{
  "d_model": 320,
  "n_kv_head": 5,
  "d_mlp": 1280,
  "norm_eps": 1e-05,
  "positions": "learned",
  "attn_scale": 0.125,
  "init_std_o": 0.00437,
  "init_mimetic": 0.7,
  "optimizer": "adam_variant",
  "lr": 0.00113,
  "beta1": 0.9,
  "train_tokens": 622600000,
  "dataset": "wikipedia_en"
}
MLP neurons of a small language model. Each row is named by its layer, matrix (up: input weights) and neuron, and shows model dimensions 16-271. Each number is 128 + 32 x the weight over its row's rms, rounded and kept within 0 to 255. Numbers have three digits each.
After each neuron's rows, "fires after" lists the tokens most often just before its 100 highest values on Wikipedia text that the model never trained on. A number after a token or word is its count.

L6.up702:078084168112124168123097119099163137142132096156124091136126123086107099154102097157087175141174152175157144199112161103102049110173143101164108138084177137115139182146116097143100197149172142181086120095132178151064103104145130160097140096109129120141143106171061128160117151102204125078182176100132177078136144125143147096186145112108182169156196080101153136123165135119128213090210145106128130142107132100146093141108131126128167106075136083155135145047133134132097191130148175114146109179138151170149111107138093143145117143137085139130113114096187104144113168077064096119122157078088134091126159068139102127129133131147123143154101092143167094093101137096162151122132099096136138141121142120096100103168089180095163113140095160113070089099108075126195122138104084
fires after: " (" 25, "," 14, " as" 9, "\n" 8, " Website" 6, " −" 5

L6.up674:116158106114103126114113183096196130153152073120125126140155085080138141133168159132105139071125122146134134174153131187096137119149089107167119121114063165043129206136116127107134134134162142105105124081118163151040104085137197205091114112144164111118127098194159171084107100157146179144045141114105094128115104125130177153171127137119126146174149079081127172125131095144129186149103115062116139107118109121109170105142045121119178133089202165117143153081135111171139189156154127143149114167109103131139144108115123129118129083147134145043131141078180085124148130136122104130141153108113156117179122114076118110048167156169056117137107091143142124106139142071158126126107113128154110137142154099144071084108114131126189138138123147147095127054164063136185108194106076
fires after: "," 24, "===" 22, "\n" 15, "-" 9, "==" 7, " (" 5

L7.up727:082167204136149063097111087121179218149107146148194128089097094072127181147130145150107165110174149142135122143068082119172085160133180138071142070124142132101134144196163132153104192107109128139118101087170144111088107096139134191187094101133158133132080153101140135143148090106169131099108142148120114136110130111055096104155136110152153057107149132131137198156128158089104178165089131118116102083135147107102120128127108120112120090182143144108121118121179147149068145141108099143108157110161151170171170142122108172126098100108098191138093151127182098120134130140054181099104102110168118135068126144156118143097151157135097101132083132087167127086117102194129164110148091108166113192107146122095092158212123137154095106134165167157150163122156180186156156129077132
fires after: " |" 55, " re" 10

L8.up49:073195125133130088116188083128195175184115088108113149184111110122135063111189127151128165117105133130150132139154131171153179166121134095080152125133152095124098112136138094134106140067217082148156132131131144120131163159129169164129094160136179159113134128153101176134157183177156108159106145160115088100105173106160178161141116180056097183077136129103147125107157142159145085162144074077108142155161079141015160127099126099155092093144192149064152114166174140115125177124147083122118151142147112186189203079142151150104162138146145185092114149117173148111174117128125150125108170167077109131060154096096092179099128049127189103127091160103123070103177134147122127137136131109102135085153117138119141132089069147105106146064128114104098134127122087118128061068127134
fires after: "\n" 47, "." 13

L3.up1058:111150125157127156129136147104176156146108092142165095135183101107099012085188159143121134072133216145142164177104123042125200121158092135128126149095114193100162153111119157177167130108114120185164121124115194108134109113134155137096121114110135136079129179138111141118188124118163133144138136141113152125128176157111098141105130129150137117155147127140155114087141151184145090145155107117155110132146096138134140128068156121118154103113126158098141150104119121110139137147135038083115143164174141099115142123124150132111122117164104166140117124089160140112190153106071185141111199180148095107024192154185121157173165131143112138149094133111175156124135123088130188132127137082089144083116105135063165132115119163166161151127123145119090106185093112154157130124142073
fires after: "," 17, " was" 15, ")" 11, " the" 7, " his" 6, " The" 6

L6.up943:108121102082134076146111068112121164130092136169101116072123130130169103136119188156176129080154111180083151108100118139142092156111164057125076116128142181129189124103135102094173154137121096123185129108099116111169145161162206128125090107141176155161125089137124103164131131192142157155092144121194173166118123112136195128183142142136125211111132058111173086147146090128190063165145093098060125145145120132128154113085094151155132153037131146112083104107165092192156207145150169118154084134157166104149119133108125105100158088149101116096088227131145149165101169160113075152144132096120158133136108124147108144113159124124081109067151067115161139163144109109148145119082120080155170108127143128107202137116092169074109124109132075133150165173119123077094162105145150
fires after: " and" 22, " of" 22, " for" 7

L7.up960:061084053113096131080147095133139143113194136107175143071140161152111154138109185122167132123160164096138125149173144112112138182131145129130103124137112116091144156195164113138135133096135127126116072080114177139143091101176140168104159110157099141216122140140078128153156115160059158071162181133077165077126123149118141104157164132068121096119142145073145103129091109167155136123103120097059043146133097177103157147124064124142119120085169141137149114134162170095145157159172107155156125139129129114095111075132111147108143110155148170043117129124110160095123198128110107140096126138147167115104159113120128053026124188153087058132118096108114201166048156122058115151127107052179111088093104116157121099154097111188129184137158103130113123122101084129119134157069151
fires after: " in" 27, "–" 12, " In" 8, "In" 6, " from" 6, " (" 6

L6.up734:110123124106148117140140140117117125117099065103189178117108146139072158106068138163128181140094113106175114138083128044082131171134106125139154120160140162125147115125112121151205151150151150203167125102126163118119123116112103137133114158133135114115102137134095146100114079091204126114065171150060099104141141104108148121155155081088172130116117124093151176195127149082137146112163153103125124113156088136112068095108106077115144088108132113158139099076168142145126173187138095120091178130149091170086158101106138143124118096128085121185122154124170130134176117186068097166066082090103116120103136114083102110106130142175148111177046113130119104132125118141138129114127118150125108197111127087164128137115116186186102156115056131229111169111141131140142092082134130
fires after: " " 17, " 1" 11, " I" 9, " She" 6, " N" 6, " Al" 5

L6.up278:057195093168199047103066129114172084125109157114057160153145149108155151081080127125153151090112145141067130159115141179126175106176164164113149129066130234149168138132122095199138177125146129145139116115106144158130102148118077159150108113124171134143101129096119183144132150132136129119141142110066123164083158046133131095142143099174108129164091163103106143077149105155123154167160109097113124107154185168084129117175102092104122102099088093142130138125110188125150101109139124112169106102145102164117165074112161147094129126148112143115120145119135117063112162137119147187187118109125155128079122142123099142136161168183123117196073142126156155059126173138128131141119129123151069123196140067116125135151093118115142119132160154106160150113059120103143121159231216
fires after: " and" 27, " the" 21, " The" 8, " but" 7, " her" 4

L3.up383:117207131163107088081134087138161122163139128141151124118123145086085104131066132151118158073099094166082117133140123130146153121119103136089146080084104172057099176080115103100179094087136148137122097119100126123151097123139115159149084094184177151169136080161084166123163150090073084150132171096132156145113154112113119091135129104104162109103085076095188125107140183155149114144116092109131112139176145252124119101127127079142157135077170112079137110117126172143125118146163097102128105114166201120134109138126128137138105131105176126095099107070148090122173159121118081131138119151099154145115123123117076183139134135112096141123069115169181104094140119138110155130172028107168050079171183154134144128147186103137154114125207133153099074086112124157145098101094142
fires after: "\n" 45, "==" 12, "." 9, "ock" 4

L6.up589:111125142092090112153132121135168076148151051081172136113154064131092119148094120125125161052167146140116141166118153137164181184150124115129115113059158177099147167165153132150141141083111162084139129091174121158112124166101153166110100087153154107145129115139110130134190168153141141081081131119132151081111140112122178069168173096181087106099224093114184121160118102150159149150130105101093165155183126160107202111130117119078111087132223174147127146115125125119120162189156091161140170141111157134104121097127101113132135117122167110142110171152163161142094139119145130114111158187137142127112126089120113089074143157197101057166119103071134128082108124132099174150079064100129121135175122130144157121176100093125195144169151130202114199110108106136118100129098121
fires after: "\n" 99

L7.up98:111144104121056114113130123161121116147129141134144124116141078126165149159193129124118101138106160116096113164141139169178102109159161135123141139111079197098080196167150112138131148108207174153106128108154147163124166097156133192122117123098129148101161117134137150135142121133137164118134145116102114102134182076158117098146163192155113190095109107107140098144135122167131130185161157126153106095111199124060147084098140144147184045130146161151123116093089096167051141079170107113169159164092145154153170126144126104099106128186062182122103115094153176056151128160054131075096104169103152147126108141110128089142124113114064123115116073151180084129159064112089176120150113129135086136219121151102104110173128137175143200101143167144110063117105085123109077136093092
fires after: "," 50, "\n" 9, "." 4

L6.up623:072098142115103119171126105116120207146151084140193152105193165110155174105111142161112145138135140059139085207164122203098079156129126120089167105078156130080100211167123090075141140119104130179149078116113095088082058131157115145145097152152166170207101154121121144160131168139194177084103141101103171081098146105135176052177139119080171148117099167103144104149149155124090139137155113142120091104127162156056118125160158108158175093076123100139143130126145145147046118169174163103188131151149174138154085098099154148169177137151152110148135147166173147142112146107092156143101145147102174090118167059140105143104157139126102103153146087131146095113117114093114183111137087115178151157208132112129088086123130144097119124137159140138115114101099111082097141140116133
fires after: "," 46, " in" 6

L7.up756:107099116128164134088117100119119083169148076102134158102156130112140088117138119135147132100106135127158125133109171169178152086138098115134140123088130118131049159100129134107105136148163154160142113085147120201082117185118156078123088107129212147161136113142107194104195109097174151113095175115164118125145163060146135213161087153149109107133141099089146125110114164194100119169174131112157125161150148141157133115170092116074111110133168185083084086076102087209123186114142059106119147177161197138151080050094123107100066093107047113129122125132177165159149081121132164119119163161135177140136129095115099100148145090124110079124119116124136078097104112135148168123140105131133100092197159126145103197131145133170132129115155128149059119098059062112156098075082104
fires after: "\n" 22, "-" 13, " K" 12, " |" 10, ":" 7

L8.up47:138103129156141132135113134159149138159117045095160194153148137106105102093119195170124124053113147179114133172124135114136131120129178114107137079108170174055156099147125151140119139135153093096083174092085147102116138170137133176211133092168134182116084131177116164095128100124120102105121141145077176074101110183165144132126092099117104134098135121070174152091138143113118172151104114126074125164117112143138067106086124126125148125141135041110077104148113152101139154171115097110065140179159143130132175127112134136118143156103188102074086193071136123140160178117113138161124177183156119146123151149125108093124131084217082082181122139139170054077122186122100175165146068112181160087172162095116177144181087127140117085162138062105131090076114074127107077124099105
fires after: "." 34, "," 13, "\n" 7, "ec" 4, "-" 4, " he" 4

L8.up311:133157137117094124161108151160106159093130119136137180087114096143129178151113142124184147149160133133173132140070151200132087136146103233174107101127105148144108153087153128166115132119086098185114130081085093110041135145127115123103097093134140124219048122188106132125131132126162131172080126072159137145104086076094148127125144152142128152150129206121080142136145095106097110102083122074155148123165150175101113129109118123108074080105143066143152129083123083180048141183142175172157128054147083155098134137156118150110121088175077120051140135171134123141155132148109076131089051097135183174098125116124078145137141162149124119137068124105144152137074061121132146107061134149128109151147105124151124169100102108112148131097090141152143164126157126107132127141135144
fires after: " N" 53, " Gu" 7, " 1" 5, " I" 4

L6.up271:076127185123152088075114083155105142097067117124142071070103125117162126086105155144110123125152189080175148157110180132085141177167138035116100143092134097082188153128092072101152107058135189117131075097120124153188134119185113183136133138128065115166138115192099107155144141145152077114158156143132140101137134113119223134148219119120167139115173110129136115124121090119138116085187136118031072096170071132114114139080117115158147142117133153147148126115132136154100116171130151121129052176184140114114055163153072112096132130212135132101071148141154105166099144154099120099146136115116119090125189109115142116131079160114162082151108076151101129145132181111120096108113109085147143175123169096125146134182143146176189100130170113097114154149128132084063120105118120
fires after: " (" 23, " in" 21, "c" 4, "In" 4

L6.up119:150086160103151182138096110132097124129101143129151132123076110089126176191108144186081139090098124099149148102081167109085084120108115089181087081123164091153191102111147092100110152144190198178133073098088162114106118094168137135093161161137130126127082110134112119156110150134175058090120199103104170131119121133130142109175097117132143121172113142125121175174113138130141149148123115048102106086176139134181077134110059077103173097160096114137134151066140131115074116115165103164065103104137091181109117157150098139123092117138134129087108125129156193144142135108084126095147049067123181088113140081160089114115106152113080071084065091105076146086127121108198125086149119081161101177141159120131108140119067152123085147130154153167086134130114121113143084137125119
fires after: " 1" 42, " 3" 7, " 2" 6, " Al" 6, " mid" 5, " 0" 5

L6.up639:097152191131109065115163088143171135082101101162156147098182068104111077162099158129106149067114140119091129160122125158097137117110146107112101069100080160114151171158079136160105174116159160115150099109159151190129091102162123155163096137110186187120122058146155169118134121140149083168120121144089148125115162096141139071145180152137084106097102156065134081118122145107126138134152076125136084107154086112102150120153147152106155080112157135070173125135127190148084134191151146122145167104115156124193067118109105123097139110154166151125079172177134186075087177143079099120113113145105172144138130084150149138036131070136133071153106112148126100108144115131087114155118055094191062090162131128111074149148061121087120150114125169077117140094087110119099150127129095
fires after: "," 59, " However" 12

L8.up682:068100127132114152101118117155155122179124123130108108094149114117120131128112154131107180161105185134180124176189121173194131140206109190130178144084112170116135114153103135052155176092146109189098131123132124188094120078118134130120102114097128170126139118166149162182133164170145104178176141098162154135109156098121144119110152195130100172107105110133144166119141130117082153124094081072093161079156181189119087088135079121107082104149195104143136082143136096163069172174120109108137165151108051115138144154087125134082130159108084172108121106121115133080157107161104146132111164131080116162154082161118101111118157158150154146160131105136141151098147104157125188177120059153160109077165140131188121158103109167105140170133155144117134106151095140181145189195126100
fires after: "\n" 49, " Paul" 10, " Col" 6, " (" 6, " \"" 4

L6.up75:143180153108115139129098145127103246163193112114146080099066132101133154102087121105146178063165124140140108214126191160085124080125133116090149127134167122125161134156139090120168201085074119098105118117125127094123107099111146136119124094168115144103076123093138092184156097162192078215103110156146192155146191117135129106085158148061154124163135093126145166172041092133084131171134163164162129156126114186110139118131126104141148136119103087137110141115148103175092130116112153149104130134167165121123111107117171090129117123161124175094089166119164140157133144144160128127115122132180101143111113134159125138115140171198064121163138182126136112135179123167143154141108106089158128072195098089109195103176189174136117125123088145106115135072126071137148200157110148
fires after: " $" 13, " −" 12, "." 12, " about" 10, "em" 6, "am" 4

L3.up813:140170090117130106074133038146064144107109144103138154065130178110163161161112154128088126105126107061128112069152133190122123179153154208090094077128152123161169128128099111169149082086131115114176100096103168138142160141181142155140104195120051131200160099135088160103165129187148191123138138137115164076142153047130185110109160162072132105107133122055150141141181103110142147097103133124120142130182150129130159115161135096122141081139093174119134109112210101136101141126136109197161080144136166196100087187124135120139158089231093139083106096169166137125051161115115101146082106167141162139095159112166186083058099117146135099077144114086186154078107144115104112092150170075135112133115145128139120108113120100123115095156142096138125155162099104139135143181097094
fires after: " 19" 17, " in" 16, " In" 14, "In" 12, " 17" 6, " 193" 5

L3.up95:063114141130133141138064104118056117113119113145158151138139077107124092094135140100103153140134159109114105193112127093151156133088126117149126142108091142089119112114082133191114146140127120147107137076168202123078123121234160167137103118072125070140080163154148141138153114126098080066042106118066128073135144145093220094153110103177108117145143108115152138123141150104162094130124056081154170118155123168106166114135131097143127146133134168157123096160125194139125146142111184155141136107140132165166180138130066090120149121156124159093120142066140153122085189160120184147114075154123140162106134136128114120117134146086028061185087108123126122120116119085123144147092105139120086144126155071126100134154121139154148143164155122141131208159109129133069104129155151
fires after: " was" 25, " a" 9, " and" 7, "," 7, " is" 5, ")" 4

L6.up209:110154114076116071090135158147095144177200142082198131173107099119190121131125118125133131132089132091097215161158186105131130072189151152169187175181113152184160095158138127111085171127137103114194175107166106093136072115188195128145138118136118131129121105091137087162072192135103114094125151107146154178150177115105141132100121059136147109106104104106148166157157098157143116073140123143147142099122124163067166114157143138140130117120060146100132089103137112144173147140118171103106126092098166129126158118135072090170151059096109211101111129086096136163154098142171152158109175131137117151113130111120107159106131169156152106146141134103129105132182154144193067137183156139123158092118151072192150165132118145082088095076151112180171156095121109096150146122151181
fires after: " and" 50, " V" 4

L7.up1214:121123099070129140135095082123121129164200092154128183107129115086115099087164143141126147086116099050156151159159142104166178173128142159116078144033197122061103098114108152091138080094109115094134151061165131109108102170116152181136169119120188122156110118188104150127169067129121174089116136144149135106143107160151108079188084149086085140122164114069130138178090160156120107155158112121119169162110144110135104118103109082194151095183156086095140083096114103109165168119148139120128112194098093184098147057190103152120102137168107159133162116124189146147137147078163121153144125130132090054127125040105147107141087110178150110174116099105125073170096132070138151131136117134080127129186118132166104116112115161162120161128144155150117163104086125145169172138104109
fires after: "-" 46, "\n" 13, ")" 6, "–" 4, " |" 4

L6.up319:126142190125103080151115163123151144104164158149161160067083094121073150196140144133158149104149128096190071145101108194137099074060060182151149131154168184103108087125149157113156137131112120134144188113123114168029092098151078131114081150171143138138081154172135151153104135104110120116136155081163117145116142074080177103098123126107150108137141113166129114174123128117108152123125123113148182146147136116127103096125114095063133094162093050116125120133148150132163176179154094118147180125143047137106148144191156154076157089151091089096113133102134129125142101094083130138123051091054132142142128120149088093140177139069089135113090123209106105106106056136133162098126111149099142104156113101147084083152169127128138171170080206162081111126091110098151112152079153
fires after: " 1" 15, "N" 12, " N" 11, " 0" 9, " Gu" 8

L3.up754:129079133073111159095132177135165175055100135166176157094113061139088106069200132182090158121130165069105131138161137078150056148130142079188065128081120167128083109099099090167096161068097101119138159116166179180054124145135130119158131143126098198116153135158167138177158117067125136160110152070087166136124188127103146092128140146175104138115154109107157192073128155134115118127140126146123129102144125147144175094056120109159092123149127120134120090111097132135201158150110093153109141129163124139160136130166136125107141103121127124127130159070107097137106113177140146158079093118138157127131163170210100117137178097114122115111148089128137124141112116093104194111096091068131061109090071085071138112111099130169129154107133122154100184136114098163125155083158131
fires after: "," 34, " is" 19, ")" 11, " was" 7, " an" 4

L6.up863:111194168121123149133090113126102170105105132141109143125114162127143147151147216153178187163080143111093132190193111153095084113109136145141177103110111122079098160094136139062114102115160085135121119106163104128084115095145179130101105087138147162153095123248135087172137118128083108139173155103114132026115144108120143118133158145090146192137143125095206177140151154129137107121150114109161046139123096159072070127109093147161169052076104144103125127126165158093136144133119156199117121162194146147118109103148149127114124094152107192116140125137158156147124174116090137107120095120102153148087116066142122126099151100095118115154179105137076092117064130116146151126110121171178134079113177151116116112147122123167108227112123121115110116104154077118111138146050135
fires after: " in" 32, "," 23, " of" 7, " is" 5

L7.up844:116093113108117127076140094103117110160139120067137101131133099161117132126148157202160143143165177102130136113127151146113122139134109158083151128077113167051133152185158091136166123080147116117157100068132168077090104178120129106100140116112179071158109137151145112119154193141078090078133158110124177059122166148136118101186122115106146109217204088099124127108091127127108165124194119138124091127159192128138156135156101121174110170149148076097142085107152117130128207113139097165148123185119075168150081078153089125167169140133152174054108120109163078149145093133140103167164130120075121105122170122148187085118129095149106138114136115101201155089211113146156171115138110091142136151169097084108100117106167155125130138087181129171145114104101111160119117136088095
fires after: "\n" 21, "-" 18, " (" 7, "D" 4, "ST" 4

L6.up243:092143116135096038148110120107141127161170123146187128171178124107076147115073133121131110116173206142165167115100144152146166183132082165094093125096106175092171131166136116160089147096094126082185119077135144157144078130115157187108095074147160082145098139133147134103182164127098142101101138095144150108076173145128170130143118168149125119102164124096124151142171099099128070129156073104070108154155083118144130129141140154109125077127204172119109191067085110151087132181145099123180177111102126100099136067123109126137144137095134113139086148165153099139063135137143108128112091210145137122100136073110143166140157108173136052191072137067145118114157079174151149099095099100081098146180141108099142157205097118106082152163140138116133166104108107128135089140110081
fires after: "\n" 75, "Des" 4

L6.up402:143137075182120119113103125109114124137167143120158142114121078131138120105144169138213125082096103091153126141111125132101091134070146088136148170148096171133130125095180141141113161124196147152158116062051173142111107178117178121148131116135160211135083129198074127130155157154133102183145136093114111125146189123165107143165144130100178140151193162104133096151124107163154185182152105124116105126124150159101110084104097014168099090137100088103106147175210112133102162128126123162166118158132120135111117127152186107060106091141133183109112178117175192109146128109070111104115073107072208131107110098121155085110129112062117144104133076066157091095095080152104152122150118130148162135123095146111163202143082145153075160086126144140064143108069098113113136113082104
fires after: " in" 16, " of" 15, "," 13, "f" 5, " B" 5, "In" 4

L6.up158:080133156122137116141106155020065179119168118159152111101179113148110119156116136127125142149140119145111124173130126108125120095134134156191135085110129154121141107139175087143108167159066149112075106099119172131184181094199151138136077165134166169147077110121102162176181168167058078132116142090122164178137120127129118096101099160157160164100162101129088163079163131082142068110118071106106110079145158141175125172125103125167126178153120122135096074126133077163116131136131207134157149115147164110157142152085141125095133094146134120146120191128116182064130101171127138189152145138115144168149154131244095120086113102142098097140088138065149143165159141089127106168074069101206133124122121082114178143142121145099136127122101127100109196181134120084089127082120133
fires after: " to" 32, " and" 11, " or" 9, "n" 8, " could" 4

L8.up1132:087109128133164086129157132130111146183132085129126118056070040088107146113140136181140118152072173086104153072158127138192161137139129173127096156144132131103088150159148097120085144098184098120120129082158221095091116079188133156146145104115162111091099132093096146125163129176141126082115160160143112163143104145048141082127125180101151097162192149130127192133122109116159111144135092108134129131145138157162158144065129106178072098145155106075168160096121114103101149203124152111157097144163086191106151147139102172116114098193081144078107199097139140129167105154095084088134095100123100166122176067191147150120078103111086145137055130138083145084096111107136106154150162117184149175137163145111117080147088093141192224126199189121147144085159148094116119183149104
fires after: " |" 47, ")" 7

L7.up564:143155100148108153097101136121189090138176111125214093137160083145083123144153159154126133097097114116066110178197124155114103134150113143158151103127107137133162180182143108163108159087182122199120137109169136111133124151210144157137157121188126173171100172127048108160145112123147094092096148099125163124121183119082144111198151133113202152135090145078124106198151151169098161123176074144109074076173149158100086138146112107118128156150123113140159154091186094132056132184170143086216106156212111125168094136125107123148044145128104129125124120140153133093140100122124158150112102048095139102096074098140147109117108173109119133112092135143156081090105111098173150119108071129149143099188106121173100098104078182096131126150105108100115172095135069077225125164076091
fires after: " of" 32, " N" 5, " in" 5, " T" 5, " by" 4, " and" 4

L7.up510:130129175086166121098236169134112142151187110136138119083083120098093087095142192125148156134079139082132113074168103113171130103104117138106117092141148134119138112100101131066132122127079117180179121096185143191171101082145116114142101138143131124105105081158067156182197114107110121091181146113147107127163127128099152166110110130151113132182099109104074158079053094141133178161100099080124121133148150072129124083122130132118118104161150128118109096064153138076133085135143099178126103135143095140129172079123033097057096128191127126120081111137135115142121109144117206158147107103095138120062228109186099150129142154150129114109099148122118095192209144090093124151129084107140131118180092085122133111170156163112141180075145102141153137135131147158095171112116132
fires after: " D" 17, " d" 16, "d" 12, " P" 10, "D" 6

L6.up1197:065110150107140085062118136125140130102099105167124123083151147106092132092084154152112144077090207144102111118182109125075136164101148197167114152122090147041158157207151090089126122063151144203116157077087122154122126170139129199149131099149155139177140117173184108171153162149144173100156160107112113090114143148139144146157160151120146133187130165096119138090114079151130138121166095117129139104104175135102085129093103086064161126152107153173192111093137178123107142155155148109106151155112073197164133126095102113089143139132110111115116117077160116133160189143079054143120112109102123144181150090075126083128172077168139116158108087160165054069100147094166139113165099099134111159176170110149104128106146166069171080088107133135122138133155104144121080085101135
fires after: "-" 25, " under" 11, "\n" 9, "′" 7, "==" 6, "#" 5

L6.up749:112100162085135081142162059145112131106105090107143163101132068133145104131154227116151161151121167173049115194120132143112135189149116140076118069067134127049140184155080164091106117107118182170151138104099141174126114111182164132178099128146150197139143145164134170132157098142148131102106111098086123147120126097110158122196140104131126136167132140114133114088143134119093130134148124136163064106106096145121139110109141088157080103080172092145143133149151127155106139161159111181156134147186112150153097094118084121047137133176108154134134167130130184155101140155059134134130142102168178100074110076179090133065123167156102098119093082089127072137124104099089137125116096073173139143189108117129139140138080154148134207114123122141092219115111095117098168132140159
fires after: " of" 23, " was" 18, "," 8, " to" 8, " is" 5, " in" 4

L7.up470:100118156135155079106152113105185155134138092147165123086092105093095104165139154107203187081118147120169193139108099062119094110184115234130146121131124147119165117097110157089097113114092154153121168118106179111093149087192115154163121111171159198129120073168078142099145104139119174091125152116133160159111132112181138148084120092083172125144060140090120175105111154195067139122194068080124131129111144082155086127070120115094135110142124079137139168091202126141125127115170107153121103126139125172145139126128088144095113078129038155086106159140143097118110100125100093134053123093160086120133142071122141158214156144139114118118092151104086120094123162127101164115149070119121073150052184182129113121175085141143118143090125103144194129145136100088144131107132093
fires after: " d" 22, " e" 17, " D" 15, " H" 10, " 2" 4

L7.up995:140102193132203110077130114119124125172157159121137116094122101093130119113115137219194120098187143095184176094108136134182087159129131094123184101161149173114162111172160130116096111103112065158112141085131121090125072167099149150168073134154150112179083232123135138132139162138137166110077133161164100120146129181053092102191128131059165089197178128088131182161121138106106172113167148140190096093196152100144170145120148069125123062190117165084163108118115116137157178160140092104150139171137110166163196165175111130142113114156122105123125176176132117129115124094096127102073123125126104110117115089199150140132160100138067111086144125070178099105112102159105173107131167086167153169077154118171112085115131120148087179115142145153059170117142115119177108123144100
fires after: " |" 58

L7.up221:095146079110148127096170104105180086210188136146169129103189091096094102133105183162174161103139102122126097105095115114158123193171124188108152151103142112118139141105132107115156157122201091145138071095113166164099127127141162128170143153087159135116106137135116098121110143173168146090114175135126159098143066126103094155197089092118101173118147130063118114122113099138118192124138114072054113121129113156121163126144157133085175050184158097121123119097151130101119128085141151122135104205155079146165067125101106093135107158172106198115091104123122069117136131140068134137151160208162131105115132085098088065110131147148103047165099138121149148165150135106167166113107134083164143136179081112080108093143120161110165105140193141074110159134106062122105135100064107
fires after: " (" 21, "-" 12, " m" 8, " \"" 6, " ob" 4, " P" 4

L7.up540:115149177162172091120126130086046183145197128127077076106186126124138081199185140158093156103152103111069118084255133114102108112180118126120121106052085187097193156155090142159144171132131095115093106140155132117072100161138199144152135111140157130158114085159103139214128076139121078128128115181080143129112155169178166108110171098098051153130091159113118171127111116074133167130150112087109066105105150124140097115143114146155143105117084172098088040125141078118131180151101109121107118116146139158079209141098138169089089118126084128111111148053130122101136125121180130136095149151121115138112127142147114141165131135177109102177065090162140102062124146139123088086148105124111086090138183112153096179164142090120128143103200141152157158151133106088116155102161112
fires after: " and" 42, " he" 9, ")" 5

L3.up258:161103155133156177149094114062093119134104142138221132060084100132114097112143136148098136150098127036139157211131156188125131129208125126183130098146076104030129120110115146159129119142097125132146137099162148104101081046139124168152110135137082188122119175173142153168123103124107058137087156121161146117130132124093139102155118091070114127122173084148140221128090136145141094110087174107159118114092098147127145105163141135119144151146097187118114100162126170221142134137157130174118135114167091139119146129184126068099181101134086066122107173088143155153150178152079116142105115151128116139104169156171101155179095150098118145159144107123143169071163156113110156146079132113096171131172119086072125126107105157181122153119106123133114146164136117202119184169093150
fires after: " was" 24, " is" 11, " born" 5, " took" 4, "N" 4, " were" 4

L3.up514:083176154100089127074125144139170166097142073161138141131162066081101070096138131115125132082112152143139090130148138092164133139110142116100083116079133137105096117173141118115088197053154111128121119094124137136102158162177142214120109108160113136141135138151130184134123098088154165181101138167063119115127214171094087153119160159163100144133129122134195136116118119169141166167136090073103144166146117132132159128073093072135135100095174139126151123153095153055150141159133095119129133173116095120160104125091138124113119104168151185093102208070139135114158143109136127114048080188077142160091142136154140066112153093112100110125151096188134125113136146141141123138135047131143071068146119131112134125118042113086145216115141214096112163122147108128135111105064112
fires after: "\n" 32, "." 17, "," 9, " L" 4

L7.up702:131124131184125126083111136155142148143125114134125067136153080089102105109178156139128157157099154160113155110051094089129108116183125111082159170150142168149090168173103158101105126111150139117213110117161163151129138136093107151153127127068144103099117057149138147153137124115152122046158174115104157118112125127146106083131143109113169125136099098088138173170086111129092127137184092075168148112135061107080158134060129143117152103088121115131140143107149172131125121109126114150210141175162140157088163129129113102115095144129081082104087112118174095158161102095098151131061120108112133052146158097112068140104132148151137080088132101117196124059184149123149197113105148087179145194114078059162076152194062122121152130117173159126166171094110094181114090156071101
fires after: " D" 20, " d" 14, "2" 10, " b" 6, " g" 5, " B" 5

L6.up297:118142191143177102162158140134117164129188164087141090104074116142158170209155156160134203167142171112134097083120153133145067132123120143132235108121120136124089170128156074115097132110094138122079102111140172121114139140170090106139085118096104149175142138144087102135107086110189107114086180112092130123121178063121140033126146142122108162115142102101076119102123139122081160093181155151102162168137102146156089106153144167119141100092127089117088141066140116181120097137142120165176122154157133168145121169135114149114117096115066167098064086125131083167156109140094141142143119163152157130154137076132133185120121064096109107147091056068153120139184092159133137106123107111123072174110116146144145086187088100092130146124165214155095095112097089131123136050094132
fires after: " |" 27, "," 13, " G" 12, " g" 9, "z" 6

L6.up333:114161148113121160050080135107137167147160090125130109102120069075141127115150186122132221128128196162152117162157149100117137131179109120129188148131097138115149117145156129116118193114152148162131152083138118142085135130123160142138134100151103147156128125199141194147120147131154141139098142167140147127132131150145118167168140101095164156139143123068097205132090164179115110100169169150145131157103107188135119126034131115142121043136161105159052135096192078168149118130144177165081112148193146164090118157128176124093079083187056149118096127087142129161164174191023103121059157120093183126104111165117135188148074109101128161132176117071144126115159111107134155137122167090138155122141122105094200150190095182139134100034076124121064109111119070105155153126096087
fires after: "," 25, "." 15, " E" 10, " −" 8, " +" 6

L9.up1009:087117183091126120145084161126105147173154102163195151104059099141136130159173119109159150064092129106152141132107084135121113101116128093158119110124128174101121176200168138116052183146155184151109127098159144094100133133159185127211075135172130108114115152143098102192131097111126154132090127111082128098135110067162135126158105165107196115094143143075120109155185109099111043112150123143144092199110134158181104115134080139085113171117199152146112146068126105128160173128161158137136102110158151128187212128060129110155149136144103185187164183063107083124120141099078123154112134168131129176074132113206115132127154154174107128154088092124107092134102131138074162099126096131163085082128125111144129053154118138182127116124132192154110196123125120106128092130124120
fires after: " 1" 21, " 2" 17, " |" 15, " 0" 11, "–" 10, " 3" 6